{"num_hidden_layers": 8, "hidden_size": 512, "num_attention_heads": 4, "num_key_value_heads": 4, "head_dim": 128, "intermediate_size": 1344, "vocab_size": 8192, "hidden_act": "swiglu", "norm": "rmsnorm", "norm_place": "pre", "norm_eps": 1e-06, "positions": "rope", "rope_theta": 2620.0, "rope_fraction": 1.0, "qk_norm": true, "attn_scale": 0.141, "bias": "none", "tie_word_embeddings": false, "parallel_block": false, "init": "uniform", "init_std_qkv": 0.0161, "init_std_o": 0.0, "init_std_up": 0.0161, "init_std_down": 0.0, "optimizer": "adamw", "learning_rate": 0.00149, "lr_mult_up": 1.07, "beta1": 0.95, "beta2": 0.99, "lr_head": 0.00624, "max_grad_norm": 1.0, "warmup_steps": 350, "schedule": "wsd", "decay_fraction": 0.444, "decay_shape": "linear", "final_lr_fraction": 0.0, "batch_tokens": 131072, "max_seq_len": 512, "doc_mask": true, "train_tokens": 617900000, "max_steps": 4715, "dataset": "wikipedia_en"}
MLP neurons of a small language model. Each row is named by its layer, matrix (gate and up: input weights) and neuron, and shows model dimensions 341-436. Each number is 128 + 24 x the weight over its row's rms, rounded and kept within 0 to 255. Numbers have three digits each. A neuron's up and down rows have the sign that makes its largest values positive.
A block is one neuron, or neurons of one layer that tend to fire together. After each block is what it responds to, as a language model described it from the Wikipedia text at the highest values.

L3.gate433:137153118160108129129105150161155106137139126093099131080166098141155103148078160127092103137138114102155121125124085146104090096128137071140180099117126117133144132109110115120150124116081122126133134158130115142174164132099114109171132167113126117120141150123106147127155119101143148190
L3.up433:134127105135105136142192123103159107139121103126152137159099129121131085134114189108134118140155132126113144157108113172076161129167154107167136110140161103133108094141133138126078070145095080108140121141118076122107147136084173102134150140133123131115142096118109129147109114120138104093
L3.gate438:109132105147096140130138119101113108124114140133127151092111117138138161121145103097074081141161127171132134075106122140086085105141133151118116081122107140148071117161138185133113123143137157154099147133085114164137168099139110154122184160142151120122174145156109148135135136108130080115
L3.up438:122125155126147128185148127135116105128094185136149157144126148092055141158118132144160129129138139105118145130121155097156110094133120120119112128144114113166120137121105098119122111094147138103115135135119140139097105134148105157142136112128141126160166157137117136161148131143119146129
L3.gate688:119102125158092115143127131144132152132117119102113103143124133133121158122170187140154145174139137100136124109151118085091106109139127147172112164153145137147171121111189189117133116140107106145124141104154092125182152100128091152102145155130141132093090116134096097128079103132096112112
L3.up688:094133122115097140095126132126147147161159141073117155142115132135131105157104173115127112140086133157122149128119162104149132082158117141124117156139096185133145104115145117090115117172139098103140138107142112088136125102126168163154123177186110088125138080152108144098139167124127161156
L3.gate809:155120121159086129134155078117099149136160109174117122108166141137159112101124174094125133148138128125097112149146167132128123141180110111145085106092123151145118111088151164141080131154109114144098089147132085164121156101148146118170135112141109086147104098132149160156124087088138149124
L3.up809:106100110133171141143130149107114085121128124103151161069133190139142108134125097140145192174125118109127142107146127114138153117139149142127158131120156131097111111160156192120109138137150068121144136132112147117145133115138141123141120110157162135147152101108147128128182168092125146113
L3.gate846:130096110098115154137121120148154163091104134150123119115145131079100089126089108116173130157176137141122120175048147105129117135132117126158089138127105148129145108148142159164137117149117157113115184133142129095121148110102101120112130125126142140146106100114103125071133112126127147129
L3.up846:190084119155103117121121134148132135120155145126075139146146096100111102134127111161160152159105115105095159118125163125128141098163107121155093157148157124136128160141103148128141109153071139103169140068142106135136144038156123084122120117135110106123108150097126127104152145094147126116
L3.gate1036:118092071148114136127147127096133077141112121164097112101126131116128114162116108104123120151125121119122103115064178119100129100087151161133147128133168123113143110118137136167123153098110084098139107102129101135175142138100142141124147122125117124113119125123097125100143081141118176122
L3.up1036:146146130104156116157123135090147096115146117154123144103104119162118141133173116119132143105156125152131122128114099176170132133140122117108117129164119136112127160139124118115120130172153128113137144106129177167136080113151134149118102152150131143113094134128150145102148168131135092130
L3.gate1081:120103099153112152125119137139143115110152141125130129104094098108106176110121154112147145121104155121120123082093145103132094116115161124174121114134106112165103113141150158107093113143118156115159148125096140147151104138123089160118184095151115097087137183152142146135100151072117089140
L3.up1081:101131129138116119119129112124092086167087148157138119118141177089103102145174124208130072083101148165134125097106129133155112118097136107102159159112144133133107153177132122127149099135081110152148142123117118117128152130144134124160136104188121159156151142143105118124112131115153124108
L3.gate1296:133153104112100151119094140136055093166123161121134126115159130145089144128108110115141093152108125155178098120122154136128071153130159109134089102165141130146147123116155110104136109107126139145113160140150137145140180132149144146150174116148165143147152145130154117188111124115184118080
L3.up1296:150089145100137192155124103142136111113094145132161110138130120081113132132147094141162166164171127171116089159140116069140164123097139086089116099128106150087102112126132116138123116128137113151136122114135101113116094112083129093154146102182122155136124145134127114133105118125156139138
Word piece after F/f

L5.gate925:149110109096096136123088155149096075124101127139096156161111127135098122139124150164120148129162133089146148115141099130146074125164129182138133118135122136114164155107145152148159149103092104114135108135104165107129177111122141124122087153123123110098080103126065139117109124128110104092
L5.up925:093114127148130104118120126156073084148121143127158098148154158120190137139129135160119178124144089113113121144163148127134091157116122126099107138104126115134119120150114121132139127118169161135101119147135123125163136091115123140099131163103098169103122147114108112160132095183107149168
Mid-word consonant fragments

L5.gate761:128137121106086156158100143133157155119147115116160124146148135126129130112128109136116144119146103116114144133141158130086106131144146119115119149137129110100137134065192138110151165128143122150106171155094084153157104098181135140125158178141103102144134160141123078119108078140139100114
L5.up761:117142170135103140100129119109158170163151123127117118121135145114124158134142122129127123106148137074157144131154134134130092102122134129135129126098088132137179126119185124100132126142096109126109113122090121136166142080139143125145125177122127143154125154135192147107152115102135065124
Preposition before object

L5.gate628:105141132150119162131173162179092151122102096087137146108118127173150102147137141118139127104201156150123149089113124100116135085155186101140106101106121168108128143115146098143127136151113120140134143067088151094134156155134142139125124122119137141126100133117132112132108130125163127085
L5.up628:123120101145114154120161151136128126125167142119145128145151085080155053139117123133094139120128123171101120130129077142129110089146127071143115148099114119123135127120132135098179158132135155132127116141119116142133137126131138163143127132132079122122133107112111152143125145120132129150
Mid-word consonant fragments

L4.gate83:132105133153092112132121111160124160120148122141156129104155110099133147140101105092135157150140101129130099127114150131158081087183135113170134117148150094150153130123185124176148100118136121143131104079081122137138088157119152104122126157146106176108154159097103126140126124173073135101
L4.up83:092123154107156120159146137118075100103147106119117123140158164122133148115159127134083076169151154146151135141105150136109144130115152098165165138145146135140157113101132141123123137139132141075147127126177138136116081134070137103117115110151101131156109098100122110136084118175131120165
L4.gate386:114111087174126110102140138156171172136121068123096160134094126128108157129109135143123142115108119137131119138120135136113072136098103139147124088153121122167151160128149111092128149160149130141129105175148127152124126146145108115175137142141141116143123147093145087092119149085142110119
L4.up386:148145123150112158131114099133139150112132108132123077077125125104122106125133116129118114146129111172131115152070165108120138092157141160156126157130086132128119079123156147130123125154125138093144137122117144134120125124125124120130134146178137093136085138149140066116153110136134129125
L4.gate487:138117155154113164074157108079132166130159071102118156102095154154131151123088128142133105088109134160147085129081137141124141125132131087067154141167164143095104136118146172114147126128090127140140116107118110116132145149117114137109167130122150137189148097134155088106075121122149124130
L4.up487:139121134108081133122128103112121125106116167144112134113102150141109094116102134157147129102169136141153128136119126129097101145131146159097139097145116154137148107153116155142128148164146156104112110111105188101115124167135066154132171148119103104128141091111180107133113149173120133162
L4.gate516:118153127111101121116144109161158142115155109148084162142101107136142128089144140122132121131198134131188143129104142138149123095137120102182153133172090146135136102122141139125095114090148143070137149059115105101155101137073140121110122126114134172101107079145121133095102124076132109138
L4.up516:131128149138116101155154104168139118142134153131112166176146134128091090143102140130130178127154152160123116125122146169154147089139130119148139121161101141108113124162166141130120147108135136150149143085130111146124117131099167125152140145101143134103145119133153100081126125113140146131
L4.gate1063:069144126144091145119082129130143184090132137138154130084133139122110138103143125156125101128112126137114082152124113155133155105133154141100156141159128111118112146136131154161069117148124083122079147121120096108095115129154140133140182114137136202130140147122148093109107112113158181151
L4.up1063:085129126119175165141137142134184133139123140111123080133157147094119126133132104098139134139116147137132119146081142161074152132120104126123134154126157134126144159068165141175122162091135136116095137135074166109158122093137133086183147121118112136107099118148094153125189115124180168137
L4.gate1071:133114116114109143163194124127125131113145151134149178126111130119157115105123131123124087135131132178160119133142109153143095098176116097184140167140141136154146125127199141134132137134174134110133111087158086147151120109134141086110147125096146085136096149149109091106131124113129159164
L4.up1071:125141121104137133160128131139118178133162118157116139160166141150125162066143146143155106143088134119114143162073171102131094130120109081129141124115152128116122135095152109121123119146134155131133095158097114111118141157130098090112150145120118099145110166126150071151131109116148112191
L4.gate1082:135140086098111111101142073093163114169167110133116144133131058106151114121118162101106092120159149110109128142138117118139157093129125141134125115090133143085094156153143140155141126125126109119136105162147151146190104103164117152067160174123121136156109099122181107128099154120134160135
L4.up1082:142184129101117157116133135096177130115143131112114169147143148131182142098179126085125182102136157157170111150138125128157102137124136151148151166124054125105134119134078097087142079117118136139118101115136107120121145132116175109118128129115105167146116105111136129078108188140122139094
L4.gate1281:119144080147146136133153129153128166146127130127110140131123109114125146129104094094128133117173194122113100099120165193126089155093159134161120096107153105159130155108147155118130126121115140102107153094145138125154128193141143088093106137119146135151108116148167088105111163088166140143
L4.up1281:108138115088153120107133134117136101104169133134083126120150139155083108085115165128104140123137041121140095123107131141150095117120121078156103067167126119112156113117141140137143115096170166098138121082116132125174123153144129135118087077131140087151078101130169114067122093121168114147
Post-head connective words

L4.gate278:110117148101112137131152116106151183136123130154161134123133134119121145103142125135143151116124163145106112108107175105111106107098081121102128131093119108152073110111106157096154125099122132107099175157125142113118105135085091118084127162103099117111071126115119132121124178116075121124
L4.up278:141155105156112142124114112116109154123123135146140167121166095129128113177129112085089155125129135110126109092103111140114086109141155107144110091118148116126124136125118126118150123109126114108113113089110095113134102113114109111096122153096152138086106122098138100135131163129127143107
L4.gate430:095119086152084144123123145139136131123131114092135149118139139120118128169137173107113150139154153084069140106080154138110089129163151152145182162150087137116140137143140089114094095138126167102124138126151142131143152158131138113151108149134147118142104112105088144135108152114133136123
L4.up430:127142129163098127101153112149127129103134190093125154098130127143125104192143078114148161149112139105150098136130097105084090138130155104134132109106105107172148139156101130114133112163091109135089176170159132168117174150129140099073085158133123084162141108140095148110145181068095119094
L4.gate913:112136145122135123147099040112129103147146128152140096113110129123132152161097096088107157194138148129122150130111160161084119148162136122111127119118127126087123128102131097133120129132103138091170137120153160147148118100134166122129108153136099151136140135122137103164106134130132141148
L4.up913:097125141132102109117147105092114143124114132157117100131113153090124178164081136118093108152106123117108138126089155114116126099127105145145153130116120117144159161085125129152162090111148127137153120141127114124158143141136149103139127121068134120123114119168183091150177134157138135117
L4.gate929:139108106187133155136130131123093174111109132125118117086116111135171140126114123171148153158101119122101110109163153111118122136182176136124098132145156090159120109111149159133133125113124117116156177131124127121146113101166153151093077103145119110174051109153153118153123116165123145094
L4.up929:141139084134099085127139116138168143131152115147140145153117081101137149124079113154112129129152086135122143092175108132129128116133137140129096097147106161134137139124124136120146105139102116134110162083105143174166142147105112153093091113164126107117057173148138147137174111129090068144
L4.gate1047:128103109143120172114142106146131112144118168097114170124123092118118129132146138106091122119116116119121193113132128131128122124093142088090102147127153130097139122159093195096140109104091121131092089142139071112138153134093139092137156101159125103170087135135107094140108123108190093129
L4.up1047:127079154155124148101139107133127096102130160155147128119141093150118134160090133133132157117109134113156142124144139120165124144171136131121136127158116147088131142114163145084191140121137169118146119155160125134133160103127104097146145108115116123133123119129123138120119133112155131167
L4.gate1193:145133096116104124147099129132113188118119122159120127140111176076126129138106139093078107127111153131154116148097137149121110113168150083136127109131161124144104149143110150089141124139127090151148115117138076148128110133147124133136147135138165152142088091104088144119138101112109166157
L4.up1193:125119091196103143131101088082127148133136127144149137103162157131157089139174137131126153114159131134133128123124119121105166131122128091089131164139096150125131156100116132103100158087114112191142158141139149110139118127161148150109122126132163135116129142110134126134120130099134092124
L4.gate1233:083153129146090101118166133131098108149092075111139157106135135095170138179112107112127098144129158133137119117131130149127109201067143132147115145154143121131181158125133162119135110148128147135106131163130138159129153077117143148167124079151132166138119123136154103099136113106127125138
L4.up1233:123120124190119122140161113163109166151132136105140149143109151170148124133104166145134150171161169111113106180127156118125147119131099109095131126126145152127127121091099108124161134144096116110093135086110125142120124069123117126146085103140101128159119144144104184111141103119152157121
L4.gate1239:080090113162124147098151062133139108176160140150151149173141159065170116163130198101099099140130126156115142111119165152153107116103127136126101115160139141133152120124137133131136146118150101121153120085145171132155118099122107156109139155128122127137101150127130118143124132142135150083
L4.up1239:175142181111118113149152133128115115133147134090100134127118123152135161130125093085158142072127078138159120153110107124187137100134146098141110132130125167147124120161152128086099142159126114172100113120167104127160082117162144148145097141089129156160103089136131132141135108148104090125
Mid-word j pieces

L3.gate155:105099100107131071142110124121107128092129105105131168130142163157126155096140124106075114075155091111101112137110180162109154157143172149120131115141133147129152144068169125138096124143084154133160122088134134098092155094169109147146120153108096129142132097188119140113166089093178118145
L3.up155:113148160118158136128139183147151109135149108151117144184085149122094160109119157120187117144142131169107155112087144135129051126149106151116166181142164120165166150101131166101131138152120125094134078110135127115117135091133091114123130107146120130135163162146132123162144106114163116141
L3.gate281:084104095126144162091135151096119146161137120170165123132114120122145159136103127123100128134119120127150149145100161148113100128134130146117129137100151149137154115124113128135087126095110137115140140151154107142145146088158139162185100131115116110164117160124180123170146144146112176146
L3.up281:087123127151148091108135148139128138121140081140165104067157101151128132113150133114130109128122117166116155131161137100108130088088174159123145100125137078141125151082149115138137111087183160115145136129122140105175102137141145152156136121164161120127146140109182106144109147158152127141
L3.gate387:134126123149127128121128174157156142145123085137111116122134147118135129070086129116106129139148098122146146122090106133096091120122134140119126117159147104149120154160148133119098093134071137130133110111152115127153143115100161161141153134123118123103131137132151170130150127135184110113
L3.up387:127131145111132135102147132138083156165113149147079087149085177130134145134096147114116127145105101112128152156123110129179110132100152114106192132177160132113110115126142127115087137162151138120165132094133111165158110121080170094140143134085096108106185114142166086147102087117125172144
L3.gate490:103155118137135133122186129145140147165149114138092117074137172124121137103126134117140081136145131075134110151140144108095136137114158142150151168133148091114130155131180152168129104123101133152098140136108117104127153126189124117054093115121078120088188099138109120136106089150123104141
L3.up490:122113061170125133142122142152186141139125166104083108123142182130080153167141157112146093118157145133179161136146117154111106120156133135139179134159119123156121170125130175138135116162133130138121110151122145135145144131102111096140173128122108141119072106162110111115108090120150134139
L3.gate522:142115123130104150058133119206123126146163097128080149146106121136091126113136142128112122105150119142153079125112154124124116133149138179131132134164153095227052120120162166114133092138110111148078132158102121094122126119159151108165126121140084099159114114143142127133121069118127125092
L3.up522:140142173137158145174121129105124143120115077160104100114108128140110125132113129165136145113126086123121149137160125161126142109121123161092156101159091119142098120129129140104131118135103141123123178116124171115094052104167121122101181163104117132130155077159116108132103137084094145140
L3.gate854:099093090161098136124148119129141133135121166101131112089147133128089119152112114155126134198119114140086118117166166115135109143150114177085151111101116152093159199128164134117096101137147140136103136143122118131115120108154134117128116165101152113109128144105147103130115097168131149146
L3.up854:155144110188115140137124104116068119126123111123102154107127132163133161152118124141152135108158123187119125147086174182135117157119128119128180129154133111108095116112132123155166123123142123123085104143107153074095144135150156128150056131134149113136162126112164139111120148117159125135
L3.gate885:075076096178139120140138104167135135118149111102124145116138171107142178109132161083110120128127145118161171164118155160123150129157129128086165111122142151116110115119151140119116164160123170105176119129182124151111131118142167100108151139104114137169098124165151116096154101078160146106
L3.up885:066097126143150145132144135141132139123139112154149119158112125146143118119094133110105114134086121159142130141113092143149156180094134123138081152123102108116163113158126088161140169136164146163143086147183102134123140144106103105095134138162118122096154132080148128145132136118131147108
L3.gate1169:125128178141130115148167115150127130120110068126150110089120103114099186146104162122111139112129110113129166148125155144103106130126151107146117152097126111131111111142189139152096130140130161149141114126125082149090085109158119121150117180133121147113161127107111109153142096178115115099
L3.up1169:124101156115147114164128146131103073137124100099128106132109130143129124120073101143178133089125114100116142114149140132129160098116163147134107162127130102124118154114178191093114125091154139166123101133137113098115107118159127181123117120152089093129160122115102125144127090121146138134
Head-selected prepositions

L3.gate504:153117144134142146132169069142117137107143110104150154149132166107169153175078113131156137129105112122111186132106127156144097089135116139117143151124134127120130158088131138128119119182136102153108080124127080128126154131174121097133113116101157136113174200110124109136112104147134129119
L3.up504:087083116111136116089151099101080163138140175129106091147148152120115138119161124140105184102146156113113123138095170162141122181133145134137147138106148082129127105137124119144145153124109065109104066122145149162143152114150072110132152059153127084139130124081157114151122085098149120131
L3.gate506:155135142122105156091123134147130118181169145150122129161115151110153087130138154139174124105099149165136115118090091121127111135159165147116134122138132166078126100128161121134155110138143092137115107131129107169173114160092138105117127110145154119121113066099156133128106150135149142134
L3.up506:126130127143144135100133092116152105146123109109098137158192113172169126103111153131134113121128102124139111162076127143120192118143133148130158107154153108093089120113104115161096150131112171143118110129110143124095142164184189146128076111132087126097126082095143135099106093110123099148
L3.gate547:126121130157109149118122111111127139088141105123127098136132110185102162120159118136127132138088126133115173135139149100078113130120104178139086114080187155102173104057127129115119080102111167086096163146143105117172175144163095104132130121132124184114141114106133119154108133162120118112
L3.up547:161159109165124141110124112174146106149133132121161116143132145159152100139158115122131153123134114173119118122131128128110160131119127102136092150113109126098100101166145123118114159113124138178152089117159114123130126104097078108186135144080121133133142105114125168108115107120111117124
L3.gate605:106151141128154134094135118165176117169123142195030143095083119153107140137132139168143168154107155096129121117133151085134135145061176113164122116120137114104122119124143162139129096144138169143126159103110130139124135121116115113115113098116123117121152113140135097119146139127125137139
L3.up605:109127113138164138072180073127150134138129148143097132101132137118126120129153130122116155118106079117142141176156156142096133130089137093155133114144140155109100081164118138083116095140109151107148171140146123158082124142145138101106096126126139112139118097117140150115142136088140083109
L3.gate624:105128169153122108078151131125108077167161146155145135166137134119155135099110144137122141116128109160141104114101119122132097110094144163110132090089113126132088124128168113137126139186122136173130118135100150130115158118146112131132157109095148091073123126118132146167143148113132140159
L3.up624:114114103148165101128108144171160142133117122108196163126138200109126137121121084139140124142160172099105141121118124159103143101122119149118110107121118113176119134109155116134141112136084110147123090120100082166153164122150103160118113146124113104126158108110128120168141040124141131106
L3.gate767:158115107121120143138145084105147112118105113134150087133130154124116101115109141116157131095120123095139151147088104124148083129097156166118122144185074150108097135132139106146130142095160103142096105132163128151085128142079136118144124137131150111116183096114157138121132135148103125118
L3.up767:094125080145160139156127143140153176105136114136151096084128142155126160126125122122128121156149079143141075146100141094125148167117101123145136153109120106120147114091135147096171123106145102148110169128169134087127096112146100117098134153158154153158135149138167137172145145139126133136
L3.gate794:074113151181140163096090155070114149147140130137123129127099171148168137162105116156118128163176149162123139157102128163116097102177150130139164112171128166074153167127134130114152134116116114123147109144122150113125166125106143126075142165143157145113146148135118134064130137150111101142
L3.up794:123140132128134128162132089122129186141139135148132126143127122167188153165127154119091157084157163155156139138136141169152191111112113124149112118156116087142114100138118140109123132103122105172098121118123122152140130137099136107087129141133122132090128090092144097123102148145108127128
L3.gate1014:125123114155165143139136130122160082100120100124060180133138179124182133140106091139167136107151128143078142117097123074062120102118138172133118149130151133131135138111162133132125140172154160124112145134125165124140126104136112117143127157133136101116131106126113124098121161140102122132
L3.up1014:129142157103155172102112131151107143117114118118095126105130133158139145164138112150096130148157115131101128141107105140145118117145125133141125119159091128116121067154155145124127101132139167167100145118102129095081102136179132137103121141115161128130139154107121140140091148132132126109
Mid-word fragments, "from"/"time"